{
  "n_layer": 12,
  "lr": 0.00125,
  "lr_head": 0.0432
}
MLP neurons of a small language model. Each row is named by its layer, matrix (up: input weights) and neuron, and shows model dimensions 16-111. Each number is 500 + 50 x the weight over its row's rms, rounded and kept within 0 to 999. Numbers have three digits each.
After each neuron's rows, "fires after" lists the tokens most often just before its 100 highest values on Wikipedia text that the model never trained on. A number after a token or word is its count.

L5.up728:481476441476551514487487521502542494452514498505469501452424473511482412488570579485535482499477585451517481558597431492522480582477479556465599534543527474600404482493465601503430452471526513503505470513446533473487477525499506498541539515452536530451545529536548477501505538457440500570
fires after: "1" 30, "2" 23, "\n" 4

L5.up755:413450560500541460544441533485436491468513414515488507394508530531537553532517474487456514486474414445485551386583439477524522522477488561474498506477528402619418510404409471520448571472380481574468455524499504540442518620574553575559498489508542444527456511605586490511525552519455474615
fires after: "1" 19, " " 10, "7" 8, "2" 7, "6" 7, "5" 6

L5.up1021:493466478483506464540469452529544552555476585473494508435504548522492559447548512538620525543511572520518457466512432457550539472457506513458586567547476445476394548512471507509505495513483535490537421466490513500534513543611524470401483484473474476404492586514548507483504522527457491493
fires after: "\n" 69

L6.up583:505431565461565558502473487479464497485488490503536471530504588529515495499568408476591437541487445576426489490506465497486587520453448550475555577519461533572502431479632540614466523450525366490567471494444427538398518503556517643554498463572470499446613462504572474530485587533452451626
fires after: " (born " 56, "1" 13

L6.up927:422603456511534524570490463521588504514510519435509579536518470475553516601530493542494458505387458424503553435422495499470574515417505511604430443467524559565478538505521515469423564499610402515509477515481505488537472449429566535386497542511511502429555516514420540490506500535459554494
fires after: " de" 14, "-" 13, " l" 13, " \"" 5, " h" 4, " un" 4

L5.up24:475426469482508554524522540495514485498575438609461493513507463484446449528529523457606499547445507537554454448560522476540586546452516518441533478519478410481383448506512517538502570474521570453484418449617520445493478433479543478562569560389485573451431511503467509534553511477603479545
fires after: "2" 33, "1" 11, " Royal" 4, " " 4

L7.up776:411510545499518467505503484452519467552501472488561472458493523434571444549497535640443450527506562494383585503505427555510552448483524413505395521480493507485509418514447589495523524441364538403471540518514598434529514513391527511440484581487464581464597514480528392516472530467428492570
fires after: " F" 26, " f" 7, " for" 6, "F" 5, "eat" 4, "xt" 4

L6.up473:515454527461515459494443561532525506503547478479553510473479434539458516450522538536481504480430610532475597494545550477444564424603525507493457505475436583492469530473507540496582420538457537420502482644468544443501503459489539526467508579454491491441500518527449520530505586558586510488
fires after: " f" 27, " | F" 7, " for" 6, " exp" 5, " W" 4, " in" 4

L7.up301:508482518569562544416467548656516469506523471423554477450507447495509545550487537530526513410487429502504635515456475482476582512422451507450365442432466483429490469396602532584594459441501509459455537606497523474404513496551533532432525486451530459570424513512464420470508510441480437446
fires after: " W" 22, " Gr" 9, " Bro" 7, " St" 6, " L" 4, "l" 4

L6.up1022:407461513398515456517534536498472506539561482620504495526447525529469494533513498544471488459420479573521454487567477507479483522415474461416512530477472492506449430484480553529495641504534455430528459502586646531497478520493491475549496562477512582468473500596566559531554528468492517572
fires after: " in " 35, " " 25, " from " 6, " f" 4

L7.up948:552558455481523445468495545603517609573477573449478487490513460514507485525534582483566508523438472516546494626460595532492557536590478521476589564455515397624540525541555569451537569535580434454555445477506497545473473550406528473486513470462502496511523503464534474462484606479520519514
fires after: "an" 14, "on" 11, "in" 9, "ing" 8, "is" 5, "att" 5

L6.up334:385487511566543478512413532579488545514477520565496485571509472466568549458424540562547509394433537476524546505513503529557529477414523429468464437500451461475625498485563508566533590561592499581526490486492478491571519522551450509458522503498455476419543591483399529506611480490470486522
fires after: " s" 23, " S" 12, " \"" 11, "\n" 5, "/" 4, "-" 4

L7.up239:621427500452540522544565449493517541484527414405533444552503458522467503447463549438469441581473561553418474435534508479522520503559436476445464421513410508579547467506530467518470442479496496406567414545449525408489567560572522449447561516554554524558608612494448407444369521535499489551
fires after: "\n" 45, "t" 5, "ot" 5

L7.up713:444355522596516384487467549435584570546541519544517486465463512468569568462458451499571521422505497560434604444519515494494535394476500442497403531446481540408480437568461469467429533535537389528577484511509570531426543571437499489536511529491587524508475489624575415530608429437492542498
fires after: " Gr" 25, " r" 10, "- M" 6, "m" 4, " m" 4, " P" 4

L6.up656:521492507548512470479504579531538499457441491406503445522477548461435470506508512495487431489489515532551546491481520460554502454552504527508584488378486488533573435443549557366466474477501510496467505531521554533443500464596504609485546457513550599534506466543423504422429466531579458600
fires after: "I" 35, "R" 13, "U" 11, "V" 6, "Z" 6

L6.up8:456473435510498451473481445557478518496403501498530444501512518531512544485404500531470499575521523558498491541480535566467510502550638438506547476470534482491615514471510413525577519492518493462488525513517468542563535455537394455481521475631499467549466533437470480434488472614527452523
fires after: " G" 25, " Mac" 9, " al" 9, " M" 7, " Al" 4, " Mag" 4

L5.up344:573490514464563427518556425501618504605477441501550500462524533561528614436484464520554452461531541533377525556481595439534579475544480473524559523483508454467551509545509560484391428515487462485494485520491487517516603530471617506522511463564562467494569513597487400556585505437479499468
fires after: "\n" 22, "al" 12, "|" 8, "-" 6, "In" 5

L7.up144:564432469511553531527491453569497570555452486407596506481455458456542510435429528507484417450483512590504490542411424411413522521425474500468533469503536404475390518473567501472485550485545494588488611508463488498521579512486441554395477523459503534532486553535437566579644477483519534505
fires after: " Gr" 32, " Gl" 16, " Sl" 11, "l" 8, "el" 8, " gl" 6

L4.up35:491538564475531507480446483517398528561501501491522507480442528448454524487486490530563482509451503500489504422545469489581558558482508553459474548428463457495454453490452646499509565391507487426519415506506566506540496511467434612557476467517508580509477517537457471537507507440521518518
fires after: " in " 15, " " 14, "In " 7, " (" 7, " the " 6, "- " 6

L7.up104:480500498572572412544424518532579468481443437501429549422486589543566553411469544421525467540562440465458526510492563421558540544563392452577550500499535406608518510484493544473461543375493410435469510481446532552470518507604498452445495437515531521529520485594547420458491582477434468534
fires after: "\n" 34, " km" 8, "ST" 4, "+" 4, "m" 4, " |" 4

L7.up141:515574468423530475561455429452498497490547535442513472512477532422472491494517510554552494546448421473559587509511456460445568471392448518414536502493585435578469544455648513413562504488560408456429528476370536565472407488433566532560456544571459468497594538488535466583569460453485478522
fires after: "w" 14, "b" 13, " reb" 10, "st" 7, " Black" 7, " West" 6

L7.up540:404450483583454481447519385510414539495562453543553481555498503548481514482460541466435613523464516445573499435459503469427556447471545568546530605447464494451379419479537501453531494513616422555556539476502534480587526565512495553469448427538517406489477470479524506450575491542504510536
fires after: ", " 26, "b" 10, " b" 10, "q" 7, "a" 6

L7.up704:461455457485483438443533508535479544473422491487476486556461460482594515509371465508453487497422414417469561474503539507479526463356484561559575481526524504552475432419507482510491484568519488459510421594432478497357479492593520502484465520508447532489525539521543495457525479520551469592
fires after: "." 38, "ap" 4, " re" 4, "\"" 4

L5.up12:446500532468594481466394441519624564452463452489393530514464543473532507465395428522474532485454449475526532473487465508543493536474477413443537468481438463525364526442527477604459608618536467550503427495553463513453552529507508501418588478567500569488499500577479514482517495460467485481
fires after: "1" 41, "2" 10, " |" 5

L6.up752:472530504489535412612505504509480522494549387399415517445471537482541526527519526467570449573526511535414477418529469448576448543483449505524512513483502475651464547488534511581460570382489478401493463465596419510456495469520450554512521499508526536484460550635478532565462553486475489598
fires after: "2" 65, "8" 10, "1" 5, "7" 5, "86" 4

L4.up690:530562581409591330443415490542491635526441423455497454399472519538498484487414475491474571549566488469461520490434443438559554497492440516468538533529494514532522541477515502526441465452467463429552434518489527552509487595542508515566510534483477587482460491509478415474530586515502533473
fires after: "| " 19, "1" 17, "2" 16, " |" 6

L6.up512:457657441507535520583444421508611489424464476571429472522489580450535528519456519566394524563500505534483580452628601502485567515412537477401494562447513505447407514571426503522548531499490487418484497453530533505599570559472525516552441443503467447516495554503535424481472528512451498539
fires after: " A" 19, " N" 17, " T" 12, " M" 5, ", N" 5

L6.up455:541531564441501399501525515572402493531454403429496572490447487500369483412525416463549481560500488504584540494538437473537482498480584462499555468473497427436465545536477499455414442447523533518513535560498418579469457468588527511549467447479531472457505534489512429520487438509498528439
fires after: " G" 24, "," 15, "- G" 5, " Alex" 4, " Gre" 4, "." 4

L5.up470:479507636543516469547539503523513431537532453487555492528483534530503545519520536501530499447467527540453526535576557510496553530512594471426481435523490523551478402535572502594393502532581415536468463443588475498478537549500494532520473491515580447501582552506508488441567544553571480517
fires after: "2" 48, "1" 23, "-" 5

L7.up754:436554497512577467593364411521667543482520510543448503488473445511579588539454581505462435413478557518533547505553514442453505453357485503561511520499501435515482500512443502578501526478479497560438493577456536514493492486557520509574473554455546497488490489512559526425431525430527530467
fires after: " A" 14, " N" 11, " U" 10, "A" 8, " n" 6, ", N" 5

L4.up116:511565565529531439482401512564511557522458516510426457454445454544564614482453461523571464599549542413452540584491537502546490537566457546438413546505414516522444575467469429467501457448550487550517412438574581467568498542508491487427465506459531556486428537505487500497485520441546481502
fires after: "\n" 31, "| " 24, "|" 9, "\n\n" 5

L4.up31:530444618527582426554499471546577495540440471464487471496339470554564536470534515552508579546553512483464512455433591512512478522518527448566537564465417442465466580429498509415554389552454460470528536537476566565429490569520544498496380481451532470509533490491464466523549484516494453556
fires after: " |" 28, ") | " 14, "5" 6, "1" 4, " |  |" 4

L4.up327:554526521483490471491435552502551510424536436553520580447392567560482469462523455447542514549513465438513547509493507405553523497462467569541468495514467578492451510489507428520513490515392506492600370521613502487564496555497479522514544550473485513511457603471565500507470603459503471540
fires after: "\n" 93

L7.up623:483499504529486465502456507499439525505482467423442510497493520529349485469538434465454519548527568468473539450524480423626548571504538472475484542492461531593437519467469495417460433479558436506509436456486494483504396556471464434479459488602450538516461627520633454512552529511537525521
fires after: " K" 17, "im" 11, " T" 11, "am" 7, "y" 7, "ik" 5

L7.up125:487460551538441482469472452423518549447488544453527477508371517421481505501477539569473483424551558429541536558454436475595427419429530420481491504474535539448419473502589480430461460446463530454464557585439617498470456507434537544502487466519502487521498518503467568590591430452483452450
fires after: "st" 17, " reb" 13, "r" 7, "ov" 7, "gr" 6, "v" 6

L4.up938:552548567559620468521500543523501550526428437499537517485483531465497625468529460523535432500457445484469458515465548523465578490476534505558529569509461427610496552394490515438457438508475429474497364453484513468534521534501492505442582474521509453541645499527449435507459618468457483486
fires after: "\n" 36, "\n\n" 22, " s" 4

L6.up117:481529490540532499593478494497536537488497432415518459501345490467557567524453464574445547454460519480574512496473490442492606514502573421586468469332502548472436457572519559395564398489526508472511520483425448424544580470452577538417401517514451467519451600523400530568560544446541549484
fires after: " D" 18, " b" 17, " d" 15, " Bl" 6, "D" 4, "b" 4

L7.up76:474395504525513570474504513537444524557444490502500499523476485462603451424492478494509578432452575534527490540519466546542481499562498519540456500361524426453330518552571473438470439576579598524494500532482480567540534574550485533521516475544543481490479528531525409558609496486521521461
fires after: " Gr" 26, " Bl" 9, "le" 8, "l" 6, " p" 6, "el" 6

L4.up703:494479492487539503536429597548564498520517529535544516445418491500490579480511485544541391613554513487454500558472570444509499507512579491467431480536495521533537568426478461498486472504503538492597439479540499445646484575515474513494483569512509503479443517496435535606534493427538475547
fires after: "|" 38, "\n" 10, "-" 6, "\n\n" 4, " In" 4

L7.up942:583497532492442527549536457494506476534536499479511481507534504418560444597495542529555446491401553473517435410559549459544543530478532486527555511563493423553616520515510574435529512622553458492490468553463500483563583509538506544409539501511490555501656499464522413389547481460493527520
fires after: " ex" 17, " ne" 16, "x" 7, " de" 7, " un" 5, " re" 4

L5.up957:462552463513530447464531428599450548505419443513514547496410470440443530412527407527425470533516517473526523473542455471546527436511526430513551547493452471490479510471484433518458392479575519433544503562485477548508490547476558439489464496595428520434491541520588444555621408446419481433
fires after: "- G" 19, " G" 17, "G" 9, " K" 5, "=" 5, "y" 4

L7.up654:513486533504539498461507395541431580507465471575454475529478541535527476504504506454437529393447476470589525526516505513563515606470584487408472452468482484506452416447513474495462440540583544518482524571551534609511439511527405579501482461495528546499544520545565509495611536481544537494
fires after: "1" 22, "6" 12, "3" 11, "4" 11, "7" 10, "5" 9

L3.up791:485549496503553466581494483499493576524439464521472495441468552567472612511520425511404462505553431410449501522471440568487500400508435521484493514517493516511430513502378485497455492460452454444582390501535528604496474575493512517479506499498475490472388542500505524457424597494415530515
fires after: " |" 26, "." 10, "\n\n" 7, "===" 6, " |  |" 5, "==" 4

L7.up411:432466530467537359478501523505545593550381458465503478507479417516474538494513538483505501426434545492510587468536520433483454563543499548532445561536491502391561501475492507455511579482591541544423521524548524559435554482479545584413493394512434549522510512453492409514489562514493497486
fires after: " W" 17, "W" 12, " Sp" 8, " wh" 7, "w" 6

L6.up252:416488524495517442553522516520542547410482442520495517489399545573473523459539410499487460548461471432502493535581458475479481467529578450471497535506535472569395415458435537462466530483553463542575484589515545600499508584515541528456529498466438444518493494540549509497531398508437530566
fires after: "\n\n" 16, "1" 16, "2" 9, "994" 5, "\n" 5, "000" 4

L6.up741:527447597511496476474456605508495516543567496527420462556515506511500511491499510515393376567467543468427541460517592460483463434530427464488506495523492457449521499487406583541524518483516483446508486558509537425498541533474493593505478494445541544514597483573545384528490540465454428574
fires after: " ex" 16, "re" 15, " ISB" 8, " rem" 5, " comp" 4, " re" 4